config = dict(
    attn_scale=0.125,
    parallel_block=False,
    seq_len=256,
    doc_mask=False,
    dataset='wikipedia_en',
)
MLP neurons of a small language model. Each row is named by its layer, matrix (gate and up: input weights; down: output weights) and neuron, and shows model dimensions 32-159. Each number is 200 + 40 x the weight over its row's rms, rounded and kept within 0 to 999. A neuron's up and down rows have the sign that makes its largest values positive.
After each neuron's rows is what it responds to, as a language model described it from the Wikipedia text at the highest values.

L5.gate50,277,218,127,159,218,225,174,176,188,160,207,233,176,221,165,227,213,242,274,166,201,209,208,229,152,163,197,268,171,186,242,223,265,243,166,204,259,309,160,166,237,176,259,188,222,185,278,142,190,266,201,223,176,246,138,240,170,215,187,223,177,178,194,175,190,242,215,223,222,174,279,175,186,181,241,233,207,156,223,172,201,256,168,193,254,156,236,141,207,191,231,209,205,214,264,192,193,284,68,171,231,249,220,154,158,141,160,201,150,168,212,213,266,189,170,200,216,208,200,226,222,262,201,129,215,267,145,200
L5.up50,208,225,137,209,185,234,196,191,160,147,208,308,192,199,161,154,194,177,202,177,242,183,218,259,196,256,194,235,238,178,260,244,232,273,149,172,207,217,223,232,224,144,212,166,241,268,168,237,234,180,173,164,237,265,245,249,190,248,220,184,186,141,193,175,246,185,128,274,194,208,201,207,66,221,178,139,149,213,217,151,198,164,195,209,236,248,182,181,130,227,191,306,220,255,270,176,210,186,185,255,183,192,207,215,242,198,238,247,253,238,216,241,222,191,268,116,115,240,206,226,241,223,232,226,162,195,176,198
L5.down50,191,243,211,281,264,192,249,144,189,227,165,222,234,126,203,223,225,202,273,214,98,233,208,186,185,200,246,193,224,203,164,225,218,206,207,195,188,174,217,148,183,194,196,235,153,172,195,235,144,183,125,165,245,204,223,191,240,221,268,204,235,123,234,235,174,195,194,275,184,214,169,198,148,191,139,188,201,192,235,187,189,211,215,218,261,160,200,179,239,202,156,246,269,178,245,247,151,313,175,161,204,251,134,210,267,166,203,219,233,174,219,232,215,279,160,115,223,216,219,147,244,174,190,132,294,152,114,185
Time prepositions and connectives that open a time phrase, often sentence-initial, such as After, during, until, following, In (year), Around.

L2.gate411,190,233,210,211,229,215,195,253,200,199,183,222,203,200,188,177,177,286,256,251,193,156,137,207,153,120,199,220,166,247,222,214,227,243,265,174,217,252,194,213,204,114,205,271,175,140,212,160,180,132,169,188,167,191,225,136,214,225,239,207,168,165,235,164,221,217,221,141,196,201,277,208,182,194,255,176,205,124,223,203,270,189,224,262,252,148,186,233,155,168,256,240,252,256,222,209,252,211,209,223,269,256,194,216,146,230,242,184,227,238,261,159,213,237,170,235,168,197,264,271,232,293,164,253,223,199,185,192
L2.up411,218,179,229,208,132,116,198,242,223,142,158,190,146,248,169,163,214,171,201,243,270,230,157,212,210,185,226,213,149,170,154,165,158,178,173,183,262,243,239,257,182,297,212,241,241,139,280,182,114,164,236,225,275,298,251,212,189,152,171,93,193,205,216,235,186,265,149,160,148,211,256,258,173,185,190,148,161,214,189,149,229,182,177,211,246,229,142,204,211,194,175,181,235,220,281,224,223,201,235,247,146,169,263,160,156,129,104,186,218,182,157,140,238,215,180,152,179,208,223,228,249,223,201,204,248,179,204,167
L2.down411,273,193,171,206,257,241,159,235,206,169,267,212,216,161,212,245,161,158,252,140,162,198,198,170,167,191,243,257,289,113,215,173,183,194,215,247,296,222,239,199,119,192,180,129,206,238,170,228,231,194,193,166,193,181,153,136,216,142,164,241,160,229,212,200,268,174,232,130,198,175,190,130,234,179,194,213,147,204,202,199,232,244,233,208,207,177,314,166,226,192,206,212,147,233,181,227,160,133,164,160,219,128,134,254,194,237,138,216,194,150,203,229,220,174,226,217,212,246,146,187,185,262,276,247,147,192,180,187
Short word-internal pieces that continue a word begun by a previous token, like k|ey(board), Ro|om, Met|ro, Co|ach, journ|ey.

L3.gate108,162,174,165,144,250,170,241,155,186,158,173,147,229,261,200,214,159,177,205,199,228,174,123,256,177,144,163,157,232,246,213,177,195,202,227,240,173,153,229,228,181,253,174,205,185,192,207,258,129,161,187,234,188,171,248,106,169,198,255,228,157,260,170,192,169,253,272,92,231,200,232,202,163,187,157,185,254,189,187,245,174,226,260,173,170,233,171,223,154,116,183,210,143,175,211,175,195,235,179,216,293,190,233,171,175,181,183,187,205,222,214,186,185,151,155,169,255,163,150,180,158,256,194,202,195,258,229,208
L3.up108,200,234,209,255,277,116,155,187,198,175,172,205,243,214,162,162,141,223,181,195,212,223,111,168,129,186,210,235,219,117,285,145,220,262,207,166,213,224,174,170,203,164,221,244,185,223,193,281,255,144,153,189,168,144,191,146,145,203,205,194,146,247,168,252,157,187,223,186,122,156,185,201,179,256,175,189,229,214,222,202,164,200,198,203,198,181,143,191,93,198,253,283,231,236,188,278,229,190,226,212,216,235,244,190,213,110,267,194,233,171,129,166,226,224,174,200,247,255,188,176,188,119,250,146,151,204,158,222
L3.down108,195,136,284,307,187,236,164,206,141,206,176,188,207,167,171,290,256,168,214,175,183,212,160,140,193,204,205,237,167,165,163,209,199,211,178,157,169,189,222,166,312,81,128,215,167,146,151,288,186,137,147,181,242,193,208,201,204,256,160,253,145,228,254,210,176,129,227,268,169,183,236,228,159,223,187,122,188,249,241,154,300,189,202,145,214,147,220,258,170,162,183,167,161,256,221,172,220,217,187,180,168,235,207,183,238,127,215,165,223,199,184,260,127,193,229,178,240,114,149,182,252,197,181,185,171,180,180,220
Word-internal fragments inside a split word, strongest for "ro" in Euro/European, also neuro- and micro-; weaker for prefix hyphens (re-, co-, pre-) and pieces like vital, audio, via.

L2.gate375,240,148,200,211,227,188,192,255,161,151,139,139,257,225,268,196,244,255,167,132,238,227,216,185,236,221,212,218,189,75,331,123,204,122,161,216,163,167,256,293,190,166,253,191,282,193,255,198,222,205,129,176,251,181,225,198,194,215,191,162,141,192,139,184,221,206,196,207,198,213,192,126,244,165,221,231,240,181,203,180,210,187,206,204,166,268,223,227,154,183,212,226,207,171,262,177,144,186,141,201,183,140,167,239,165,189,171,172,282,236,221,190,184,174,238,219,192,162,218,199,213,218,187,170,220,166,149,251
L2.up375,138,159,192,237,244,236,222,130,155,243,233,157,251,146,212,131,168,247,213,198,159,206,119,205,247,183,130,270,172,165,194,175,172,243,179,185,244,144,191,131,165,211,162,203,184,221,246,241,231,220,80,193,221,201,260,194,159,177,228,151,195,124,165,246,171,181,186,191,196,207,245,153,199,155,170,125,199,172,175,193,250,212,193,167,182,209,166,210,138,167,235,237,228,172,237,196,236,224,184,173,216,229,239,206,304,214,228,172,244,207,212,218,248,257,182,167,239,263,182,203,186,152,150,192,170,153,167,222
L2.down375,187,160,234,137,172,217,171,254,240,169,228,223,216,217,221,193,255,149,187,189,222,251,168,143,143,133,212,261,183,236,200,242,189,210,143,219,196,265,250,153,244,224,226,174,167,221,215,270,249,205,252,129,228,175,120,166,201,193,115,212,226,206,227,229,180,183,234,303,181,237,185,211,180,195,163,156,191,247,186,206,204,195,240,287,175,214,164,206,214,164,150,169,240,252,123,186,195,256,248,187,202,211,218,129,198,246,154,245,131,219,188,222,202,291,190,235,120,148,214,184,132,190,257,145,193,234,164,177
Non-initial word pieces that continue a word after a vowel-ending fragment, e.g. Engine|er, compre|he|nd, Colle|ge, subsidi|ary, plus possessive 's.

L2.gate414,201,175,140,150,242,211,158,286,267,205,159,282,190,155,184,225,256,220,240,95,205,232,173,190,279,218,195,200,223,140,232,201,187,199,168,191,236,220,159,147,202,192,201,200,194,210,226,133,224,218,208,215,199,166,171,164,167,151,174,163,225,154,163,235,163,195,175,188,244,229,241,269,282,153,159,165,251,282,150,227,273,242,235,239,162,176,257,169,113,244,195,210,230,198,116,178,149,216,187,190,189,211,127,207,196,164,252,163,220,160,239,181,158,236,147,244,263,196,212,195,226,148,199,149,182,193,217,207
L2.up414,147,175,170,171,219,248,237,249,179,144,162,292,179,201,213,231,263,242,229,158,187,193,176,173,256,180,243,234,238,138,215,211,232,233,158,252,212,185,202,250,189,240,137,200,119,171,177,190,201,164,242,221,277,172,137,163,161,137,133,196,255,210,192,171,196,136,177,133,254,163,230,209,271,158,207,170,183,237,175,219,242,233,245,240,182,148,236,186,168,179,240,139,225,255,182,192,189,181,212,127,240,218,214,223,220,181,251,173,212,311,213,204,200,143,189,151,191,170,190,110,214,235,179,250,182,231,189,180
L2.down414,216,173,169,210,227,215,203,183,283,135,259,197,256,239,206,125,112,177,243,201,226,158,164,191,161,222,189,175,196,235,198,139,159,178,245,182,223,209,193,211,204,250,239,219,276,175,214,194,229,164,181,224,112,195,247,188,214,185,162,163,197,169,193,189,283,228,237,158,189,171,118,194,209,236,170,199,248,225,268,120,242,218,182,256,216,195,140,246,216,196,267,116,244,170,262,169,191,216,165,157,173,118,200,146,248,234,198,144,200,173,161,218,216,190,203,154,233,180,193,225,118,205,253,187,246,254,245,173
Final or middle word pieces that complete a common English word split into tokens, such as commerc-ial, after-ward, touchd-own, econ-om, secur-ity.

L3.gate344,202,194,133,197,228,208,135,166,132,282,186,164,72,176,213,175,181,217,231,282,213,247,168,227,187,161,134,244,273,201,217,254,225,184,252,149,210,233,202,189,142,152,188,142,144,168,209,146,205,192,216,236,141,155,171,192,117,164,234,233,136,206,211,204,185,204,209,136,228,233,172,166,212,152,303,190,170,112,221,192,121,194,192,243,190,160,175,191,189,193,176,236,192,239,152,230,168,233,225,167,172,251,199,171,239,186,196,166,189,240,193,254,251,160,177,232,227,189,243,176,245,112,250,299,131,146,213,216
L3.up344,201,130,232,195,246,173,198,234,144,171,205,283,218,203,185,191,204,181,164,194,171,241,150,230,183,200,259,291,172,226,221,168,148,188,183,308,229,212,224,216,182,192,230,180,289,208,285,206,233,205,176,158,215,268,188,202,201,270,123,115,146,255,201,160,143,169,157,227,200,195,225,238,239,200,207,204,226,259,187,273,190,271,150,160,222,178,189,228,217,188,151,200,188,221,209,111,191,163,199,234,149,176,195,154,312,213,280,180,210,290,201,203,226,279,248,260,146,231,174,154,163,102,197,241,187,185,186,283
L3.down344,188,285,248,187,144,221,137,269,285,219,199,249,264,211,148,254,272,188,214,154,174,206,265,146,228,280,288,236,232,206,248,127,220,134,226,219,256,236,189,224,228,194,209,251,188,123,144,241,168,196,224,206,230,281,254,229,243,151,175,160,242,241,169,165,207,194,181,218,221,235,235,186,140,260,213,186,157,218,205,232,245,240,197,296,271,206,230,233,247,199,236,246,250,180,255,244,154,249,225,212,133,204,190,178,226,214,174,192,213,140,198,132,131,159,231,193,222,197,200,233,199,198,188,202,211,196,185,165
Closing == or === markers of Wikipedia section headings (== Career ==, === Winter ===), plus sentence-final periods that come right before a new sentence or paragraph.

L5.gate22,216,143,198,236,185,167,158,214,200,205,275,196,169,126,235,186,204,187,233,117,199,264,132,283,141,226,248,219,173,137,212,199,150,251,181,182,208,228,205,249,221,225,157,151,261,209,126,220,171,239,187,296,174,234,206,229,227,155,241,220,251,204,196,193,266,191,237,194,235,190,148,218,199,194,211,166,214,292,256,238,96,180,208,187,142,150,182,189,217,154,227,208,247,181,248,232,146,258,200,181,132,204,183,225,217,244,213,182,250,171,232,183,231,248,251,227,135,227,197,126,219,180,219,181,163,162,219,190
L5.up22,250,155,163,195,201,187,212,201,188,151,244,135,196,203,190,203,175,279,199,226,244,188,205,266,167,204,223,231,105,220,174,225,121,234,161,156,205,193,250,222,137,175,156,209,272,272,215,194,115,118,198,218,225,195,173,205,186,197,238,216,226,208,195,204,187,198,198,190,241,192,166,243,225,134,208,170,212,272,164,224,159,204,243,169,219,182,118,211,200,176,221,173,177,158,244,200,211,213,206,126,147,216,221,192,264,226,187,218,255,206,213,187,243,207,276,218,195,272,194,155,141,320,257,221,234,238,263,266
L5.down22,160,237,226,189,179,217,119,156,154,231,196,246,194,175,170,174,246,146,219,186,145,183,190,262,206,259,200,165,217,306,198,201,239,189,205,169,183,230,257,137,224,234,309,225,136,160,118,188,181,176,254,198,246,208,184,198,186,255,235,103,193,199,197,251,213,252,243,150,230,219,204,225,215,199,160,191,135,185,220,166,237,180,275,144,185,255,195,188,126,186,129,219,188,216,176,140,207,132,165,220,200,168,205,157,270,172,162,204,234,120,202,183,258,216,272,190,172,166,194,198,163,251,247,150,269,150,150,271
Word pieces inside a word split into several tokens, strongest for l after initial b (black, blue, blades), also duc, olog, d (produced, technology, middle).

L5.gate490,176,241,157,159,178,199,157,206,185,181,202,236,231,180,211,317,199,233,237,117,197,237,190,248,156,112,209,278,202,119,216,258,183,206,133,221,126,298,188,235,182,227,236,140,171,226,161,200,219,245,259,166,169,184,216,265,174,154,203,170,192,198,138,150,186,188,185,170,211,165,139,158,215,175,157,183,251,187,164,189,225,174,156,197,209,142,178,238,189,275,273,206,178,177,105,173,233,222,195,226,237,220,193,121,227,166,274,133,183,130,167,264,171,167,192,251,206,197,260,235,219,214,199,235,171,271,220,207
L5.up490,227,183,217,161,142,161,161,178,244,215,76,219,228,181,152,185,181,241,274,183,244,175,230,142,195,307,168,208,181,189,206,114,172,170,231,168,151,172,200,242,137,235,264,175,231,206,195,186,192,183,194,250,184,145,151,250,281,243,201,139,272,160,228,209,151,193,144,228,194,219,149,201,268,221,250,245,267,165,145,239,210,225,206,226,166,177,183,228,189,236,180,251,288,181,167,183,161,159,211,210,143,202,245,191,217,197,162,250,218,160,270,279,251,218,181,218,201,195,224,199,277,110,203,216,195,176,199,135
L5.down490,163,116,257,189,201,172,244,196,255,158,216,196,210,172,170,289,197,112,115,232,207,196,223,181,291,188,209,212,228,163,219,201,186,234,228,248,159,232,175,274,148,166,246,215,211,214,183,237,101,165,243,125,219,178,253,241,251,190,213,178,166,196,238,193,216,180,240,237,148,254,163,196,258,213,201,190,243,218,234,155,250,255,193,240,242,181,266,185,135,153,138,106,213,168,188,267,156,153,168,196,208,145,171,238,185,143,218,219,182,163,228,189,109,214,194,262,109,228,216,245,179,212,209,269,225,241,196,69
Final word-piece that completes a capitalized word in a proper name, especially place or building names: H-all, C-ity, Muse-um, Cent-er, Voivodes-hip.

L5.gate408,193,236,234,147,209,230,214,199,194,221,245,211,253,245,226,284,219,213,226,273,252,222,199,168,224,212,269,218,208,220,235,211,283,196,155,232,168,274,160,226,180,230,218,151,225,155,165,200,223,211,185,266,217,216,203,173,273,163,148,233,221,186,196,240,228,192,183,176,225,144,204,237,150,215,202,278,194,131,81,202,248,271,234,211,126,189,152,228,153,150,231,181,162,201,244,210,159,212,166,127,203,195,176,120,255,115,238,123,114,207,201,199,89,189,153,251,204,196,154,225,174,168,213,215,210,238,142,225
L5.up408,218,189,146,207,204,125,151,195,226,148,257,209,153,171,244,234,225,219,206,195,242,203,295,275,191,158,257,230,217,202,216,132,166,174,242,218,161,254,203,134,231,162,305,142,179,185,222,237,241,116,238,116,182,228,215,161,213,233,227,189,179,221,234,241,177,177,288,219,193,180,219,229,191,213,168,211,212,205,201,216,169,132,174,235,252,244,212,216,197,219,292,237,261,240,151,217,258,284,203,132,255,234,206,207,216,229,227,249,208,178,309,192,261,269,249,207,213,178,200,170,236,273,222,187,159,128,202,182
L5.down408,180,227,181,231,226,220,161,100,191,190,255,120,283,199,134,243,226,257,221,183,180,137,206,201,226,189,231,182,198,169,107,124,167,150,121,191,179,196,240,179,187,181,241,149,241,247,130,230,252,192,235,208,182,162,210,211,171,232,155,220,135,240,216,151,213,149,262,283,279,231,222,215,219,221,130,174,273,201,217,230,200,188,253,235,240,172,182,154,179,219,205,174,189,195,191,201,224,181,164,218,265,156,173,209,229,152,223,225,148,208,156,237,155,260,202,230,120,188,203,234,211,198,199,124,157,192,168,231
Word-final pieces that complete a modifier before a noun, mainly for-mer (a Romanian former footballer), also consecutive, successful, lead, major, and "the" after in/of/for.

L3.gate458,225,117,169,199,255,160,225,169,191,150,212,204,246,163,229,192,166,255,234,235,192,179,203,221,243,237,207,189,205,102,183,207,200,172,189,292,182,285,191,190,247,187,236,202,192,216,217,109,205,250,196,241,303,203,157,232,240,154,225,122,172,149,129,194,227,141,180,264,155,236,189,155,210,228,189,184,215,173,205,277,250,245,245,206,258,222,217,179,308,150,142,232,186,219,245,220,233,141,206,165,191,268,278,198,177,218,225,167,204,168,237,195,205,124,231,203,246,250,195,170,184,233,206,211,130,165,188,117
L3.up458,230,212,195,257,265,206,209,220,252,222,266,160,226,163,203,207,157,191,249,276,208,186,198,210,187,243,167,220,263,207,129,159,227,166,249,240,257,203,138,195,245,205,265,136,248,190,169,199,203,157,154,209,289,200,192,234,223,192,253,173,296,146,205,219,169,185,255,260,206,174,276,169,183,161,195,175,187,227,186,182,211,184,153,194,254,238,145,191,232,234,136,181,227,157,175,104,304,250,193,174,241,253,231,249,206,265,213,202,221,254,192,223,208,242,158,274,225,256,180,128,250,162,182,243,264,160,245,239
L3.down458,223,171,219,223,224,206,247,201,243,211,255,253,229,144,165,201,212,196,195,195,226,242,169,149,236,192,169,209,211,220,183,236,214,184,227,226,191,180,188,203,187,221,209,180,233,199,208,159,213,186,227,202,205,140,199,218,187,208,240,187,150,228,198,203,308,216,209,102,171,224,151,156,188,203,190,242,237,170,159,208,200,284,77,293,238,172,214,217,264,217,160,225,214,223,136,236,183,249,267,167,141,255,186,226,179,148,210,198,246,74,232,195,104,189,181,199,105,183,191,135,241,273,143,185,233,233,155,197
Copula or auxiliary words and adverbs sitting just before a predicate word, e.g. be|ing before a participle, bec|ame, to be, supposed|ly, of|ten.

L2.gate500,149,206,250,220,263,230,174,113,237,210,211,179,233,246,222,193,101,238,131,219,226,179,219,167,223,117,205,214,183,206,201,177,170,172,240,200,176,272,172,210,202,165,268,129,256,215,219,198,176,165,181,194,174,175,219,212,226,204,192,191,201,166,227,224,229,208,218,270,222,250,177,252,231,172,116,110,217,178,171,199,217,144,133,213,264,198,171,265,179,218,213,179,187,123,211,234,201,240,255,161,192,193,218,264,270,198,298,181,192,260,249,247,243,103,269,160,240,231,179,226,258,175,159,159,191,176,124,221
L2.up500,202,252,189,206,207,202,157,236,193,193,240,193,214,142,126,219,248,170,200,178,219,126,177,173,228,181,166,270,205,248,203,219,121,178,112,196,211,167,227,128,191,239,188,181,129,176,183,168,221,201,211,266,244,253,200,135,201,248,203,177,196,253,144,199,244,232,240,200,45,214,210,213,224,234,151,182,150,220,236,152,189,195,192,189,257,180,196,234,179,127,203,225,182,149,105,123,155,191,178,163,187,230,252,204,186,253,249,232,231,274,157,218,222,221,218,192,165,282,179,225,207,212,149,170,243,237,139,191
L2.down500,197,167,183,200,269,194,266,205,193,211,193,204,197,153,202,242,214,228,257,226,222,196,204,228,200,246,158,213,237,234,226,272,168,222,168,265,172,251,203,189,208,187,183,226,275,241,221,268,181,227,193,283,308,147,184,147,252,178,307,145,172,138,158,188,118,214,202,200,274,195,145,166,177,205,160,145,174,197,183,265,254,198,212,186,136,186,214,168,309,198,157,224,244,232,209,146,198,195,198,244,173,236,183,127,218,200,167,211,288,186,244,274,141,231,180,147,194,252,196,174,204,250,215,180,156,194,223,188
Closing pieces of words split at odd points, often after l or b, such as primaril|y, mill|ion, be|ing, l|ast, bubb|le.

L5.gate378,144,232,196,174,229,163,145,202,230,273,194,213,203,212,206,254,252,179,182,235,211,262,224,271,237,174,227,181,233,150,263,239,248,198,211,239,181,229,235,213,227,128,197,210,184,157,190,213,231,152,123,292,158,278,209,242,235,180,201,244,210,230,178,143,232,158,231,192,234,92,197,146,225,229,177,196,236,156,260,206,171,194,169,183,209,239,198,235,208,261,159,215,148,248,152,155,160,216,138,199,246,167,228,149,162,192,227,241,234,190,224,209,163,185,185,149,226,195,171,219,210,186,275,237,154,252,177,249
L5.up378,238,231,199,200,197,170,199,232,178,257,190,201,172,205,200,214,219,209,149,236,213,228,252,249,154,235,177,220,235,150,227,133,251,145,187,184,253,159,143,271,191,160,175,235,189,179,244,234,227,157,267,217,203,334,171,270,120,236,219,180,173,208,213,211,200,176,215,187,224,178,180,231,319,148,189,182,240,237,135,216,159,200,145,208,226,228,171,256,163,162,221,215,228,178,292,179,138,177,277,219,138,182,209,194,156,201,220,171,228,246,153,143,249,149,231,186,223,211,181,121,183,155,215,174,134,139,131,184
L5.down378,155,241,165,233,219,178,158,212,165,196,162,116,278,226,215,229,150,255,211,230,158,267,254,192,179,177,211,209,173,159,216,244,190,285,223,238,184,204,177,179,212,264,257,148,227,214,235,255,250,168,208,159,217,250,156,242,215,217,235,174,172,206,175,174,210,247,154,299,181,167,185,280,210,174,168,206,161,182,214,198,256,231,194,204,186,203,197,193,166,227,276,215,196,175,222,241,186,287,198,163,161,225,165,272,239,227,170,167,215,150,238,268,247,193,238,223,183,221,149,219,252,109,258,209,212,182,215,141
Last token of a Wikipedia section or infobox subheading, often the closing == or ===, the final word piece (Personal detail-s, Career inform-ation), or a table separator's final |.

L3.gate79,211,197,224,138,200,226,258,197,102,143,234,200,194,144,250,212,216,169,195,159,178,138,206,135,246,186,225,272,213,148,248,207,195,260,205,192,203,206,203,189,276,112,198,188,231,198,146,213,105,190,239,187,213,255,245,173,176,199,140,213,176,168,147,199,192,176,185,162,186,230,220,202,125,164,154,172,180,242,207,164,207,119,251,181,252,133,181,160,159,149,202,238,145,181,164,187,204,210,243,223,192,263,220,165,293,111,185,184,161,243,205,285,269,282,229,191,201,195,180,225,188,196,117,220,258,207,124,198
L3.up79,155,145,178,154,235,202,157,200,186,235,196,186,170,166,146,198,258,255,241,150,175,242,251,229,135,320,158,206,253,216,189,215,252,202,159,182,121,157,192,188,197,189,216,151,249,194,227,228,187,223,167,235,181,190,196,164,222,248,291,184,192,213,268,259,199,166,213,131,170,201,167,168,217,177,201,239,160,236,187,174,166,200,247,250,222,245,134,209,244,150,209,214,261,188,172,171,169,140,215,225,182,231,249,127,258,140,160,273,218,245,236,164,129,170,180,222,196,157,243,159,145,190,217,237,254,222,117,173
L3.down79,192,160,235,206,299,239,194,144,275,236,129,220,167,285,207,170,238,201,239,206,179,292,154,186,192,225,228,258,232,243,222,173,250,144,197,177,181,231,202,181,185,274,179,194,165,179,198,254,270,257,209,157,157,165,245,168,257,189,221,226,225,247,167,253,244,175,233,264,205,157,183,199,226,165,224,165,164,141,188,203,188,148,228,296,190,214,145,115,201,246,146,158,237,237,151,201,218,263,154,286,205,250,215,217,208,239,223,204,218,169,208,198,171,262,250,261,166,160,165,149,178,257,226,178,206,152,187,189
Final word-piece that completes a word split into pieces, such as Cour+t, CE+O, mill+ion, Engine+er, enem+y, business+man, usually before a comma or "of".

L2.gate281,191,235,234,210,245,223,178,129,197,208,295,226,194,195,147,228,171,180,278,210,69,221,196,224,245,237,222,155,178,135,245,180,172,222,242,210,142,221,162,139,244,186,142,121,204,181,205,204,206,227,151,167,181,172,246,173,189,257,166,232,213,251,174,201,147,196,189,170,207,145,202,229,262,242,197,249,175,260,158,166,190,143,204,182,278,188,189,236,219,262,129,150,173,213,219,199,186,127,270,164,148,166,133,163,252,237,266,257,274,237,169,183,149,263,122,226,264,264,218,130,180,149,232,246,183,236,165,183
L2.up281,195,250,191,237,250,165,172,202,208,230,197,155,149,202,221,218,253,209,208,273,181,290,221,136,218,212,238,174,222,143,194,224,214,192,175,182,182,207,240,198,205,180,228,120,156,120,246,155,185,237,197,323,173,196,213,191,248,178,140,182,151,148,129,271,183,127,213,155,204,281,225,242,165,148,159,200,143,236,118,155,158,249,228,193,207,217,205,187,186,200,175,220,226,191,167,284,198,176,109,197,135,151,146,159,169,226,196,179,184,189,263,211,186,254,257,173,152,288,266,171,178,147,191,209,226,199,175,212
L2.down281,125,141,209,135,187,233,201,210,138,200,150,258,233,146,183,181,261,148,175,255,170,168,179,275,207,174,186,271,146,160,180,207,154,195,234,150,242,219,271,173,241,186,272,223,235,220,130,161,190,193,221,248,175,227,168,224,173,250,258,147,267,210,207,219,166,217,136,230,226,233,206,166,190,210,137,235,130,196,219,199,90,216,229,226,153,145,234,171,185,195,180,252,207,209,214,142,90,221,174,212,226,259,189,205,205,191,186,197,228,203,226,232,269,138,201,177,162,129,196,186,259,172,180,216,189,149,146,138
Closing punctuation of a sentence or Wikipedia heading: final periods, ?, !, and the closing == or === after section titles like History, Singles.

L3.gate259,194,156,188,152,193,164,238,212,145,175,166,198,211,160,215,224,222,147,300,182,185,228,266,143,193,223,182,149,151,167,200,203,227,188,128,200,169,187,177,283,223,165,150,228,236,218,245,198,247,214,181,178,239,166,212,198,191,148,253,152,237,182,163,234,204,266,144,288,172,205,145,179,164,155,265,175,251,267,213,97,211,232,108,218,195,167,162,238,199,166,156,128,170,268,92,136,233,216,224,174,200,275,146,170,132,215,185,217,167,194,249,275,189,191,253,176,255,233,230,195,202,205,168,205,168,245,225,198
L3.up259,210,252,187,163,190,282,197,220,178,213,149,223,216,181,165,230,204,132,228,195,197,166,228,229,193,263,110,250,165,222,242,215,231,216,238,237,126,231,214,176,156,153,179,285,205,238,237,226,211,197,199,228,240,223,252,197,160,160,178,244,175,202,249,198,154,123,151,212,267,263,195,146,126,151,240,173,284,250,124,189,188,204,178,306,159,126,180,140,251,234,212,190,206,170,239,144,240,195,231,174,243,208,244,163,206,227,232,180,196,178,193,184,237,215,140,232,178,182,244,194,206,157,134,197,192,188,92,199
L3.down259,216,125,244,178,223,287,163,129,242,206,207,172,180,256,259,207,133,276,210,175,200,152,180,220,175,146,195,264,226,186,140,203,150,146,207,201,232,226,151,196,145,210,221,162,235,227,255,157,197,146,143,183,140,237,198,188,150,207,180,224,203,243,266,149,167,199,269,217,213,248,257,213,196,209,215,276,210,228,190,280,195,241,241,274,206,241,155,173,227,236,223,179,225,155,196,201,192,180,207,260,204,210,222,249,213,194,276,184,199,175,130,171,282,201,244,198,195,214,164,252,200,175,193,348,139,212,208,185
Final word pieces that finish a split name or noun, especially "y" in County or Army and "s" in Championships, plus "which" after a noun phrase.